From a checkpoint of a small transformer trained on Wikipedia.
Architecture: RMSNorm before each block, untied embeddings.
MLP neurons of a small language model. Each row is named by its layer, matrix (gate and up: input weights; down: output weights) and neuron, and shows model dimensions 112-367. Each number is 500 + 40 x the weight over its row's rms, rounded and kept within 0 to 999. Numbers have three digits each. A neuron's up and down rows have the sign that makes its largest values positive.
Before each neuron's rows, "fires before" lists the tokens most often just after its 100 highest values on Wikipedia text that the model never trained on.

fires before: "="
L6.gate1043:468451575454532450479442482453500520535540525530447552529405557491522508546568453465538479495491476430558494466479529550509571549424475506474498519443526521486537550463399545519508489440478454494570502501513452474548477488448486507511550449465460506520520429483509544563480502446471521556479500494518457462488484459510502486502448421400432500465571548543519482550555577543545443504540465449488516463514513464560501477476508480405477466497438509457481500524514518468556435513522552476519411481471461488494507438557487551551474429467489535517456602598489528541562528524582473499458523526503483411456418478436497575501568493503501444538489522466532473430466432482496457504543504387461513407507537571446467533532452537551529510496524520436492549476497453493514547469547474
L6.up1043:519562536447538493444449484484461469495555479499523537562477520514449487518478491443573543502516434529495498467473619536443436518429518486500510472439507543496476533470461444524480491533558488392520499492445472518541484527504472485441459477459604482415525530550523500465536474486424501474494584455483460487412474539533528526511527541473510475427521509478497461546541524506564458517515553499464512528534497437549482430438455524503589415536482445428475519480460534512502468460483502487528577533463483513482536494516464478507433451493488480579516529476595503465554463462498482450491502461471523461438490562495514447541547491496459475529554491465535461460524523502450435504429448472449512519418538497540494537478497454491494538518475557449510492477445461566533501517513520
L6.down1043:481533508460495487461541572538501512507536510598459548511484493512579528534494510475512516516469528511544509414534517445510585483483549475477479445482494535509465540473512515516556514539494555482505508557488412506470487461538597511490504472472584531536488541432538525511489401450441494442487492451502542533459556519568507502462527552500494501516553479546497473469551494579527450515441559448489465454552511516494474423373435510505556444499492568494488491469519476434470462516432515493528495554533502403442508511472490480533450449482531547571510517493509518556571535517537506489434529517428553438600471563414554508457540498576547494487451532487475444513481523523499483537559515445471482463543498512538490563526495484489459536489446476503541536467477541535503490461511486

fires before: "=", " to"
L6.gate1109:482496541549532529458496480468440487484510484565498454511467526511486545597497562574420462514452493450493512531443517563481495450523553481539534429592533554543507491436468383566476485480439489459442530513540453513521532525525498467512484503516512485504484488519545446588480511494480552416477472452463515517504483501487551507467465581531527515524503482478447493521485500534497482574587471436483520543518531529505484488503482461572490490483451484483464495478526593509518493478457421548507476495507511483451566512533489503464500493530544506469495463475543473513484530503522486477560480515492614599471524509534500520468533469517498437498478438415534503492515463507506457548445492472496479492538527442482460483449532498519489518499488502483519499530487439478482525466475458
L6.up1109:563481537519496490588449555442476510474531507550495422451494459511446503537464554513477467489557609480510469528485514574454516426538532477503499506424540510514484531521433440522479411459461560568415519490550571555463523541548497461525521475519471518478508518466505483518439473481503517505560536523544522525525463425547482432532430569553481478522528500588461484453478448540500550583533490438435508519542541469464513500507526490535466558511451506521443467533490528422469527478459514498457494493526537443507506525489437507487506437483476473487402547541428550530460505450541536496497524512446507456428446457531506457452480492481515506519565616448541497470493482471519523528481468529428531514496421482529540512533597555493523527584520510510530505491489485502491499555468473
L6.down1109:511551434521506506523531458509502491519489585508449522500441488498559560490514487505480448464524482485499458513509548584554521507449473546475520437537541484531530487483478422479505527510533588432537534548474524498514427574475520529468526539539554505495502537482520472485556528482487464495438496501519504538527484543513444508501453613521474465466459507474497456507479493404480472463494485546523485476548486498538483486542594477537507518504510501523570477465516493488486454503539411557583552499466542589479477479464499436553522521529524536502561518534538488524462527520580496528461456582562499504490478497473502454527466491514424448511464528568457512447481449560471484572468523535507461456461565554521440483457389461501409531554579480445490539563543510497471502549550493

fires before: "-", "\n"
L3.gate396:538469463510497581439510552520545475407505483453573548479432526467462442450525524492448530534565429513503580566536539482510416485548445461467518491542492588496448512544466521502550575473463473494503561490527496540531540606507527548524563523503483527570519486421532465496510562510463481451570528534452500496536511494463557490502490514579439443496478446447478537506420524537540492408568449511514442488528440557543462524495518433504498512495512489535541502488429496555474525554534511499495564493432468495532536486439498469503552546587486504490462473514493525450519512495511494481514518517528488511428564521535518466480547446437513434518497496504494558520528509500555499517477439556392433560468492448527434575526437516453485461472418444526515534448531555501560476501441465
L3.up396:461514559499560580517521467556546483510503566429535506488507501486526461429566509500452474510599513520498586505491426502461525467529477459430488507551458573515450516468534453519526491566438468501480572509533543526496476532517536485513603510541472528579590448450535532482518445512447509551579523440486486438478521494472524550568465486480458591537450455522531547514568532558513513485544429498489480464476473511443435517509529507478578549418498527487524536442473463527469546562589515503474632490496446507505514449499512570448492438451523525494486477591503475493447475462529468481495544522498421484545599478540563522483573475526466509507405531481530513481513514469514479520439499526457488475488423433447454586496521468531477505483434484508543468507500538409544474460436485
L3.down396:480513484452493548427555538503486478495618510472487540483436494501552493537546532544521427567461517479503499474542465404521567455530487505503493538488493530497461423501463465469528509516511547465503478541490554430436481500539504524563512466553507522507547452522444505484503468546545477506483514496498476483466506517429439483434483502512521445391526529434430520414518480512505545540564529485467452498505424494487521526506598509503498496495509528520520524539516484563479540593519538534502607410447557465509464451421518557465563518506488488486436518489498488471464480579444533416511499452550573457496481415461484418523576517491575460477506488492428520574504568491436528494548514484446521519544458512485500457540482518533443494437474511468468581466482505517519568373482499

fires before: "-", "\n"
L3.gate0:479487475485484497549476467568484427530517516493537488482544584514506444421509526467423508506594564520485477488553491452457507514536532470504552576508480564564446519531549508522518586462433437542510477506595470531499492515470516521539429524481521479485557467521478520474528482459548492462556521494453529491507420540505578554491528450479521447512534406479386465546497464469473499481522487550502489455476458497447538542482470471483442455467559481479472528526528549524453559512479502524535561492408493547488526550458536443469454430487488479520525476518526467470444428509563485518495541487506540545570601496564475447571595410515499474475459581510550507524505513564524432476467586551526460482493486540507507539497495489465452554488514536448553472447522432550440458557508480
L3.up0:508480480486486459469513553516563441496439477519528515477577476477516455526454492499533496536459540493465428491544593539514508503490543472474570552515532551514457514497529515423486480429538506453490543430495487507506491433452547530516511510543593517465495475507488510490539591490495480468465545546423528512573458542499546478530428495517544459450475506483514472511483478375469520486496510577559586489547467524486454529517448467489541489470436510564495560539508461537446441483527492453532468436492521464520572518555515531510472431549450465519428506552498440463532537463474574515495514534528528453465502528449439609397565500558588453469554501421528559526529470437453461525474543492492532495560519510420473542488476533621559465491463452509523531458586486388485476532525480
L3.down0:553449494512541483511482487483454465433484531520453540468484490582486440444453444504566499518471474469462479435464410476538474416510561498490496554484520562523497518500469504513527495509564513473463536546541490535546511507489488495527540478526483639572548463540407540453520498482529476486516574434517556533493481488412522424453513453537564464458453543495492535526461520494447481471484456525523489511536481573393502469478506495550514475490522460526503496510513522515548475480516512553469495525431517487436486526503568553571623472507461480575469548502537494492506551465471502433491525529502461472516526440530511488418548420479559486414514469476509449505499445503492579470549420498539487465467550523391515590509484437459553515477461484475536450454504496511515521517557506

fires before: "=", "ed"
L6.gate832:505513497457454458501547474547484437535488461536573604543465557506515458503465491414430507476527534528474469457501494482523538531578455488535531455442464408420506474557427473531428521504486450543490592463534494577518537519440479556484463460492567470537486492494490544488450442529471540537512443444437499415458483505548535438565465477446483479449556446584510481513531541496465453501451473451449586489529482601484454539540548474538550551498425490560471598470493492436481516520543556463478498444463506500571426483473501467498504514490512525470501485471502471498432504497468558575481511473534550548497475486511482481534461496457474541486486558532490465488505485522461458448465464457490477507500501478374479478529521467473492503499488584499477471452547548504526455547523517
L6.up832:461513435485547511432494395520594465530509494459499451556546560563479540522456460449491448471549482572482525532385515478466510462485482520470528460411487454440502489465498384515531581518485475547537475476540520598483437547530427521541523497526452542518476475477528502464456499488442483550534443544553496542494485570460481517482522513532480510476428502505482495450504505440479486465511565392521402505512554507506517472479490528496586482498452498501576536546541540523465499489524503437500494570594562494541401474499487447513505466440506610505481541454484482510502452429451480508535543488471525524477549512540524398515510584471444415496498492468471561471564470491485483557424527514474493580435440476463488538523477503482472486515517495537466538536556454481543472546584489
L6.down832:449505477555460515545471437400512488500480484466485555540564463450538494470532453453484443473520492470501509469544469515484467478523491496632440445424493487473509534468532556418451463449505545442449479448519519613561487512506447493485583447481460497454537461506503546521475524493546469447509485561469480527574506553573441476436522456524453462485574565508516479533514464441500369453490521572517437480502476530477490541433477565521530492425441485494531399546430466527426475514572531542500525548539493515508554478514516537477492519464569496457505509456460536480515524459484484489524495527478475567466500473478395486559501525443560454477526420503485494551510495499527470598528559579468514532436505516532480522504516524557503469460526544550460483473512498463522560488446498

fires before: "=", " =", " www", " UTC", " and"
L3.gate343:483510480516484474479471505486502442440447478472469519516526518406442496512530432484545470495446419526531545508467431528476469426557452528468436492473567440442455510512550445503445452496431521511420548573462437444535566487455471490493491535492422571488542496524507506493565521576507487516496464511480502587514455487535502510482474507519527503429495532551540460522462565554541487566526484481492542529507523584423490542506493536490552543516451492523556470538455455512466562538482559458505478460520459495532472448483428483542504559530464552480470537488485554469551501463438474463582554470544542487562544497556519515452569463474429455590503524498487510552536480454540541479506537533500526568540454480497459455502466517555466450518527537473455596480520484490468520495511580
L3.up343:535460452420458491454552515496493461414494536545587509509486593462570522524488539524505546474491454512484493453404550460442465522489494505544545540495509566501536479476494426507484519501556495490493498572507443475521591567502479501465491534446534494497488511455543476457559497486530530506537527452522557527444530423491497532488444488480533521469439470495527478428453492461536458540498443446477517519479505514515529513496498527486457594484457558493515456566424526466495515528493463443529543469442428465413549548468551526515463435547478529480559481567444530456521505481522476487572520544554474492457471532454585486481421515473496414466498463516515504503444455496506472469471575557490518527503595509528528517538481572506513539512524489461535535497493509476440456421514519
L3.down343:535517492517433497505519537513550495477574460514546467473450453483541483475479497524538551513466577512528506456515500482549422487484535507453538489510451462549491471563499511484397559497502483458508491459515482464436527463546498522490479452480554468476487496457528517479491463462455583509451540525538513556468460497445537518466647435385506475550476513511533457467426570489442477426503529518423541550520556538520522498422475461412493519513554465545518494553456503542391432571525485480498548388518535434578443522504461504472581535500508483513428453525537431491416536518530460482580539443465572502485486528560592467548524511503473522498466480474465544438507528498466490503515458464484529469477528521501545529555474556496530565511544462535435524490484488551529547460547527

fires before: "="
L6.gate164:512486509411528521499472452556481584481528537439533482492430487498504540482489525521466507549460517552529525458494545526472562497478498492524544507532446511543476505510427469481466495504413519464573585610473475457552573489516559411538489544572484482496461500534520494475412467551429506501512450554475528517542562532500423447469522511576491469497412571517559515426556488530529539603471480551553480500489512505503542526504434545488476510533475454440516493491482523494500601474470432512491451522435467540516481530501495522480512568526447524480513523540534453491554463481520403479500496514479462528538496533506563532509533540507494502464524504506488527482502483497521427554465511529465532463539455445570487523516448433507424468542556493501418546483481496568485500499501441
L6.up164:443493469425480427485535449504454522501499475522512524435409451445523480529438445533491518511481513511570464433451488515422515517539421570509491501474530514518535523491487564489487458531412420566484486588498457553507501521531498450510490432483456451451518466488509489473469450501472527482449529493469451446473552491509538478461599534538474484560501483579547486467520534575541519513472430431527466509512531523545564503540497454455505480554501493507465481612512438473473490494550466443473488568427501484506540520427479486563547515483494540490544520527533498532485472491526557568496516498536468474414473506463554514475564443471415488495577505480547500548432497522467431539508499521479576504476509442507537483516555434530503499512588551494541504551531567532521447528419426
L6.down164:456520488476468549471494468488575522553392473554534536503424499471474522444472525441492517547462503506529518499530462508503407496506502568493526535458485504502485502481547515496514480543452415558413564483524483524462597470546495438500520455493465515452528516483489540436529517543462513492570437440476510547541491520519511503536532645439550440436522530453489496431578503545548498524453520499488494556530458444467480542392467530455492568528509557503431441490528521431498459488523502536479518518488509481474500434555599494500541406480496584575478460536561474508530548470497513524496556497500458536457491508540554539478512523453449506523522564521494528508467473516533461528455512456580533501490427481478551469563476432512484540563567467458527512487499457568551512485517435

fires before: " |", ")", " –", ",", "s", " ("
L6.gate191:496426547479516510519509533470487466431479522504558466468473564513499475450451468518493477455448516505519510544488486499500493541403512548539508542490552543503526506474522527559507522521509463459544489490483547548489560473499475515480523445559476536465463492468428432469572472526508506566453567472462446489442462492481535576443493433521460508445493490540445511474470466479453488431535482483457525492556508509557543475492527566517506475536563475520500505541496477479505522439504461493494498497523527459541444513470507518447543458441512560550507488533449540547509513520541578467489507495508520499518500461541467510511552511433553397528492574535523422486511574517543532511461557468516496524478530458482399540544546495417597567579550491533578470466491604496432480453544560
L6.up191:541520435445476517423500498521534527521536443545439514458458499493511553499513505491547569436485488585445412456537487524491501521507442537403509594481532525482567524442526487485487488536551484431445546508533480435515516498469493552492490446547466434480464515435546484511422460506542492527478481492522501492592468527542517531472484509506478502529522468524565469501520535456532474514534460424582483518570521471492482460483516454448483504543442558501506494535431531479518498415517432471529550479467466518437494452425479456454500462496521443533443487500404460474541539526489573516570520500515435464545482505559477519469527451484533551486473560500460528519520470505476515524496442565562525509532553517520444540522553541517477516520509493470560481502466469517509542435503442
L6.down191:445437545522495512506462450475530473483458520527494471484489482437503500546533525496542466532486542535520502531494514441525503517517447490502496480436482484478472446497499499446505509588495528574544480510466585540514481538446450451504493469490554462509522519532535441579472527468505476522500476502537566455482566406512456504508469528508479447470452568554567513497446547441482476510519530506531462514549496485581547503501493481532496500532474496494536550530445476497559487499481523486471493510477626507526496461518492488483553512516444516456519496556526551501473460446524506505485492451542511471557447448566565438453523434509490506512442496577488504479497518444476507498518511452482499504558527477468475532494542519447459591589436538582559477591481524499509490486508447

fires before: ":", " the", " a"
L6.gate708:503536475515522505483565462420419528495519488458477584544547569562480497529413528495471522541581467524520459440474516471439513429499522550485504543466500492564505466570480510480502484478574484441527540502511477506490525533539525429540536480552527474497515480450532462490475441526426590535493516508508495485470553495501506452591534528572522510455520506427501449500458537459544445485445495511513507451583565539418500533507540498476452502529498510541525515519488441517501498514530545467405449446516498466530535436497463461490410480491493531520416518557493443478433437528538513493502526498504522554494553467463522428509463650536462501506541500427563525505399489546499514469490433490459507530556489486489482561452569486480589523400484558523427513469550476481541517470474599
L6.up708:549526494565478512433589456423439516417514452506461563517565514533461528519434524512490516600512492517547500429507531462484523414492492487518500586448500493565484491538471461483525524465492459456469518503587531416515522530518513468515552499490460487533510555464565515492475522546451526509505510543493466562507550554507556428546475489503484479486453508448518436433457543463538452481445512516427520463509437558494491571485507533453516447546474539505476483434515482529549490468530522486453426522541541486549514493542450536489484442520426504492434571555415481458413525512565525447489451483467502524524526446522509451505471540499535500473527500446540584542437420633497509470490486479502490563557479488486445560457599505416497530414522521452507545512526461431466457466554629
L6.down708:556474464526485459502574484468470488485438561528408452531495476492483545496518526473536484531535480501475533445574470509532527447546506586504519538479480494539499576501434573459487515422526539512511499515567577547520517503473499515451490445458436532558563482447545527484515553574549547487447475494545518520472545483533533539538504649491460484491533497475442519429525501534575431487490474577448535544505406530493463527466515463480497487534501531520482459405498431451573514466526483507452532417443466508477505483546550512579470512475504470503535523486420505528458494416471540472533531578460470563465505474442557516546457462506487529483449474576456453504532396524502492558496449453489524527567508478520544438495570466471430471485463550543498555504489494474458514407554438

fires before: " |", " (", ":", " 1970"
L3.gate563:466540557515485548464448512556513510489444471487513446583487501470600444464532466486410468403517546568457530484404555464520486500455501487463556478503502540467483530486557590465502469524517533516452548458497453581455487456534571505456462539531524529469518465505528540545485530489549484458449482486520513516419474547511493559499481458514517457480519499592404500509456482538488482525493501470499525479410445512513536513486480498490522468524463570494537520464530510533508559520520448504368487562555452492459481475522497509516481543489513508429466529567565512509464508432515487472530503455489486489536552521450505540534494479422547492472501465459465515434481490516493502468552492518496520501461531432522434525481463490485414541489446479510509491484508482529494512422549522
L3.up563:501532531523501510454514498574537501544466573415464530491505522492552504551450433441435533483523541547517443506564578536537492542509484436445538564395573606488525534470567565464513494544504620508525518557466510471460550459449463456526499516516558507463506466521577506495477496477550550470504619497550582441547459549475487491483503447516517457520487494511482524551517525390583448493515528507452534551456465442519486513532480554449619436519473488512546505560557471510560524543484503510477552570544458524444519539573492478559454536553490533515544482540553540470478472496493452541518436444430541433538568545554455542550507504530522463454521589466509444435509555486528450532497473484493530543533483469497487425491468470528477447459430476497443458594478464490520532438508450
L3.down563:468504468505466562478488538560529514508562420539518500570456545428548570464544495517468537492510494503523483486401509496552505547469503449596496535470494562539504481513531469429552503465556436411523474493518516540497464453499522480507468532554456519536430476529507454510520542495460551448481544441476544519530477507495461533528502471454547577459447450478502498485542509425446464501507539459475525522518599482527530464431456518546505466531416476589519394451503486521502440483538550512452500394505472543527472480506541488511464420520539536544497585441470535510518463551521429486434501524451545516463431460502570460550486564539581567539476516480540453521462474525505510472481492480532461466503544469470502473518528488472437483461502595522557404492490499512484533555466477

fires before: "s", "t", "v"
L6.gate206:515503486500445420505504465502467565494570496534483532478453454505531522469459545524510477535381499419530444455426503535522524516495519410513536501504545465553541506505513485542485621502553548501522524545467533539501449469509559500481539464485497569424538543563530483523518431399556560534465577442454495526515524533469497455544469514490493467503518481479489487491441497469526499508598523524432504498512515565444530500512484508508510454501499524396549523527488464495498442481507534472462515571481445533506455481524431441425479493512572456486559482515584442542451442537492563568503493480471408525488501523460480492487490517507421537476493513515511468541481507477501536567448399407428505484516520477520518494444488499493494516509510509510571471518532471549531504477522523
L6.up206:545534472472544466489470547576461474432486483493433511495543493447517454531508531540544496505568446496511458474452467482526454505546463453517392473469466477529564466516477511481494515565608506509504540471463509562454479468500522441515519519568450477505546490514517466471470451494473490488527568474455429472535510562461496481481531525518479445561513510499516498468455505500522553506468446486475508500505494553459497483518498573452503445548459471438453477500493544522510532515452454495506508539475533510496586553473551552560557551521539524517512509520536509454408436518513591522475492525502581483493522458515446504521526489602488545533452506603530452470542505436527531479420537454514486495487462511528446466458428506445543584539443442480476545489527479431559490533398538
L6.down206:429460494478543530483479505461506426454470557556377491498554506542516499447512521471484473478530457534488503447507476464487529473474479441427548520543527469490591504490508443558519478514554501454429540548506496467588519461515485515571452462471531503511453512488516459452530517500454577529515489453437527485435505516491463576545459490526527442503511533453462451438449436482461576476495519520540481492486610529490422505549504502438428494531427583478507486542462518434530547561545565521523496477466478478515504390494531505527520428586460462564469537482569485488437465511532490526516482515527486531500476517513486521492434538513489434444449549509532480504453512456481529465427438485534512557507510525525534526536501511509456494491532491563488455557511504484512498500505527

fires before: "s", "t"
L3.gate1068:504470538512492527516473536477574430470470516504476515510503465491441550526445505534483527497523484481551523547436486509497441495537532493451471515592530459472517450514366462528480490492518564519455523525527565519420503478510517439558435494508486470415428487524451524444481519541454561464448503498481483491522473555458494425538442514559444540530541473550520509468511510477501475513484496543521481437548514554556505474537534487481527550496456503446486487429457421600449425462478572541522520521514523562490559451441510472534454538535499474503516498530533558433477520438534510509575531542472514507445498460466553532437507510500532480468515433492519451502561463445537521474385498427536535566563491474536541485459496472545451470486486577529457456522512471504517467488539551
L3.up1068:510544502527497483528580543548465597454487481494448556474485404531509451471505493536482485570530497466471537516518452485521525480405416443506513599529464460556485499508484538520543525530493442479519464554534484533541535471605508495508499530543478574490535431418526475543520469502543520530514502490464512430528433514513496461459499553493453482505544526486506421494522555497525550540538538499582513498511476497501569504489484510484515470461476477529462509503524524476467553558490446556458531494518500518557498480542549566486525450475471501508457498531525543464552462618503483497439459435467454457556405578471447618508517521404480390515423541507532495523481511551519452422501535549541534549468493418531536596436534476398498463504503471547474373477473578497492497539437539
L3.down1068:479548480454494453512527486446545554513440539420484531465462488491455498468491528441475504518479485470539495451404491492553463557456552463454487566480439502551509463517516588542564457449526511503554503443592509460547477489513442497471450450494537513571523522546511502592459483522607513466446484446529540528502482501511383488436459454430539536507585444493530457506459437462474514490440547514416520486546483475474559478545530478532437440480530488547543422509499514435547504432507558532492478542492458477542527475530462506526509524417583466563487548451504546508533489399477486532538489477481476489459508503583545521521511474572524562512504490464522503528529503559579411463543492431475483498554483504500452470495532523505526472502507552511508562506483425528530454459450466

fires before: ":", " |", "ing", " by"
L6.gate204:481493516512523503528513517503523504487573489469506510533506561535480502486465533492482563584522494487486504501535504512539469497497561453525456529473464488581536517512497533496506507571478489481473523386498435518516577460437526489438435486493523514489450512443561517432461471515474531550539515529560467512562473508505530469453429475444482502522461484474510437450479501509483525464499559514508458413507523435520535582517514448525448525461485430529551530481457541534512417465559522456471482544494463391474484489519471474469416495513526499549482513566547533518493443449489501490436516534468529514506485484512464438521467486510532551517507510533490437510550458468563555519411512463547516499519455549538515482461507502595565486416436505457446484504527448523429458465511532
L6.up204:478448469449522565527490443487486513498561466501489510474540483512517549532454524505527526521516554520480488543475520472474482525492510440489536484447468516535516459439522476429460470566482514530508509386525433478536556469459581529456546451469487500528464571431477445458498376453542448563475491526575440457617547521493453490534409458550559476469498511532470511499495456558492493482409479586485468412490498447508503534525503464556478434514476488473520517553463528462534466537483518478475492445504458482461461486509452442551445471473538518537479423526396503558479509474504456563442487536415472500536503536504471452495501462558519477506511543470503532494491427476481548550431503447499567500495553446452500547494472461567533466517487516525448555480516431493509563527511480
L6.down204:548535471456520422512563549508521521455434426513525486536489477510455480510475552457525575491512483443491503452483463458439525491442525524446523528470487449495491525481436515505595559505508465575495438544565472573489551543437483517463538447494505443510545444477492520371472511543577490483447472462562469501508573509573548407415450479485501546511448437475471453516532499574524501539532449494497504470516542451408479485495434502465506532507487505513469486435447512553514490464506554466455505438438637450524493529460506431528482455537494488558523442443490417561468496491452478543439553557474519559479420488523507459541512480492533538475511534527467479403510516508529566523478546525500514514494520536626512489488504458489404479558469507490464553461460490486469541466445500

fires before: " |", "–", ":"
L3.gate310:527434530522587535544510515491525524538476511517444437551449521573490424400488461526437442465513524458491546458484489453588527424513441479494493471497453546445477486495417522475448431493461460473441560522526456517460530466466520438543513539537545503482527559542527507508521501458390524563459533524503505496481484510464536554518488482461497524546566561556441452514536500526507485469535560502513563561526475536484524487512500476515424570534503417403511552522458476498490451469486500557496572543544467520451504453467550456450543489448531547481486501476466474479458488521475426508534488507446444539489511516506536522469474543465547553474481484422436496504462503536528504508396506506543595511483561530558505570442452505476495543522507587537537518508508467519500425465489523
L3.up310:560480529491494557472492536562526441435454535531378439528493479486452481555492479556473418507534484551464474478464511467483495531536426460431530508528503563456495534516485535520509456440512453543491532506561475525482516540529486494485547558455551493455509493458442447481442518465394468507454492530527440478482487489519538529527454494501526500585587513512457485511519496512483535465549482534472473560531484524537550476577483475480417582533577514404467573494415515540515384508496470468529514513497452499482448496492498434516502455476504546527514423531512444458413549473570499472523502424502474516537487566425475591480418492492511646490489577446461535486435515426475487515528423493506564451435462523455541486427482487519532518532491524497533542483546508513572373468469477
L3.down310:476484508490495493464465466477506539573455482494497499494511486551447503531547492421492559513540489544522493517500435456476468443422422454536492480515454551487511515536482489501522473545530396502516478459486553475584451576508571496415513516494518603441582497527530453439486504455534448447537499494495562447533478552472544564486535581489572509518522508502507449504449484557511464449518547514520518550525552506582503497544458500450513481528492555502517454519477498582435491515551574470504448547460504551473481473528460523485529545509510517449551512425462517458547508548457505517503531478534478492441499508482438540554495548503542573447498526533582443472538477513544448505523504523449489500387473485506435412495420447503466526415475536442491551555444588567535561448481634

fires before: "|", "on"
L6.gate899:482489459482553482507548551459485523509517469433532601425471566426455521423439474413457510521484498453493516535524511540499512476496539468433490522518421500525474560466490547486473538459504499433457445425461432488530488515440512532452493452506462536521507498515444482521488486498474524506467463471488452527464461527533539410434559521465461498561544510496515514490514522552483464540550521513516503471451521523470488570533514521462455491476437520548501522529477560506493465487452492533514524501542488567517503449541466460507459523523454552481549531543398530552499512507531533474493530549453528374549457530544473421443494474461393591467491532479545489519505495536474565489436555582536510478480513477508525418538500556478469485462513536493523543458479586492396560473441568
L6.up899:504496449507540517498490522482437497423519549527533516456466506545432508473491482495470489460489564494492548529519471557479568487488557537475538517448503523501481483543485501570522516526528629414486514514547493490561463526477468500535535475522495520507473522581478538500454485539486487468515460462490458473504470459443478444484512494477532491500503495492491501534518472514469478449571475446519523538546448545456491475563564510477520506449510462521492516484481552463568511481451545468501432423505462551460549482476500513434497494473470488479529517550499545504558547499533506534460486522541512458546428568521509450497492455477481521487493477538570532450442442535474586565488530491535451454485468455545535488436412546500503537449430504519440507361446527576513494501529487
L6.down899:526536491564487471571536425448492572465566476501546495559425460467476467492479461462465483558487563402500487444501473485571548550504555419501411497493435536466435573491506500551473553492465483461475493447459427555546432499550469441496546488484497473546492529455449516487489558458454514498462400433489560533536589510486503471520536512468531487530446488464470488529546508589538493468459492479554443520513443448523504491475462462469439456481547475413530528436517477504529510473509490554509533438497520539442485542489402496511446486487528483516555508476497512532559517494441495503494510541527561501517534548546457522593456444409432502467475452463449532524489492549478564516470483526536470474556486531510470546476501508465439513474416484504580554462482549390416527474508495

fires before: ",", ":", "–", " to", ")", " |"
L3.gate535:508430464552525546537497502469511491391539518505486585536432507507432444434540475473412481463488457478532478475430569488499543489446507552507530480515515530475456448484507526580525531515432458519505468505408525505478471458487509515503542511538517549485487430530542496482510564558553578496482586552577449543489478519482621533520555523531438477527469508502546555435447576508499450537476459543496529510498482393511531445494485540478518527537454521439513558533482504484463511560510456510527512537486534544506437487434455440515483469480502423549488506580483491526543555469534511491459485491496514557488477516513482547449517408543519469429537513447455426534454521527510522523467480475512465565481528495484504482521487467551510511540520460558385424484487468474437476527545549
L3.up535:489463460572494496556502427516553513426490511491580537487460527494510412482463529550446463499470531552538463513489602435485533483464463512480567553503516477496443448446476454549531501535496515497478526484469494550483480443516463497483501473536565536432503470489581484499531538520499531498465530475471511499448510506541537503494540578580474483543528509511575572452469560487489467572517420456414486492541459449455483497480528577533499484409479555444477491511471511516468577565491467534569455547407565489445455429518520518434550542463564395504490471519566552527437537480536521449496480522529471548469533491551544498522538412477509516531468487464470490511547478472503452538445493483469496529494505520380604520553511472525471511534533527513463445536457506520464395525570523
L3.down535:543525523400427483551481560491471512539421479515505444457505527480542515558517530486393446513472514477522531508520534508512447499436420449522456485505465457474483548543495562534519502409505467476475543494500481491422483526513506514551523479431537507447455535525500441502490479479564434476540436535484573505557451501535514468458498456475530523541491530609519486536461461515508531454524488507434534573582490504521485467489466482485508521566463549480480412456489471444489483469528521512540496497458489458465470442566556505544503476469464453487514476495467479455465526451597469520591454486473517496509470561508503481539449553461468555515511417543488497496524492559523468448534511477500476531544539493451593579521540480520511529470506478545538481482519511518505501381474514

fires before: "=", " ="
L3.gate596:479539511509461472446476528481464445550537486534526503507541487537479514512475479505467449528519479530524498520533479509389537494578513482481438489498517551531481455479514473515532523488423512463489548548500466506525480426456527476465490450579456456621558456557559483573434481503450610477502500451491580459572543499531546531515517462510477542557479489475569469563463570538515501481475462519434517645506476520456501553404439402483517538507524495518535399488466506537486558552481432532448525537511479570507532507538499558460545533467425505504426424487465494510529501506524504481523501500550553531428486557469478465472461428497504488435524464458449490508413500542475465441473412489566508422534520472457480515483510577488452482551490536502424494505488504496517531462442536
L3.up596:458561467444483520545607477520484442556569504561533465500535488498519509557414468544481551464496451507607454498444531528535505415489541504447476516452467516432523521499507499478552475532505443495497484518418549452516419453495509488445390498526496483463486543516528511466518511514532495589516456547552546543520451446461505476536556477535508512523489457463468492522527494520511449488405562529558477530467494409550505435415449528478547512497522508533467506528525400505479533498515528507461570503467570412588512532561571526525483451485469504452452499489475461511511526483444521602515491535554511497495471477439429438508537473476504505511464438464530509536471469460452486493512447453518517529463496488487534487487493509499466476622471511445462511458480487546513507512522502
L3.down596:526544437538537589524465474535494499523508471475529500491523548544535570566507499474477498450486515558535454510455495483479500475517532462558486520467480520565483546551521524459530512605457485426485527434425469422517466430547458517449497455423446615524495545448533529538470509503446485482438450544555486518498569529541397426570506509470493519546498465485509509529535554547554449507547500496411517542525503440489583566471513469495482439506523526460525479470544527493443549507517493558502581493469522490502546486586537505520532445461487499510489562455435479547475509467505506515485467507491521472454505468495556444496526488446520518516468508566538486557485468507521454460539527449516539540503545501491514540483484441447565527506620496545498591502506481592446540550542544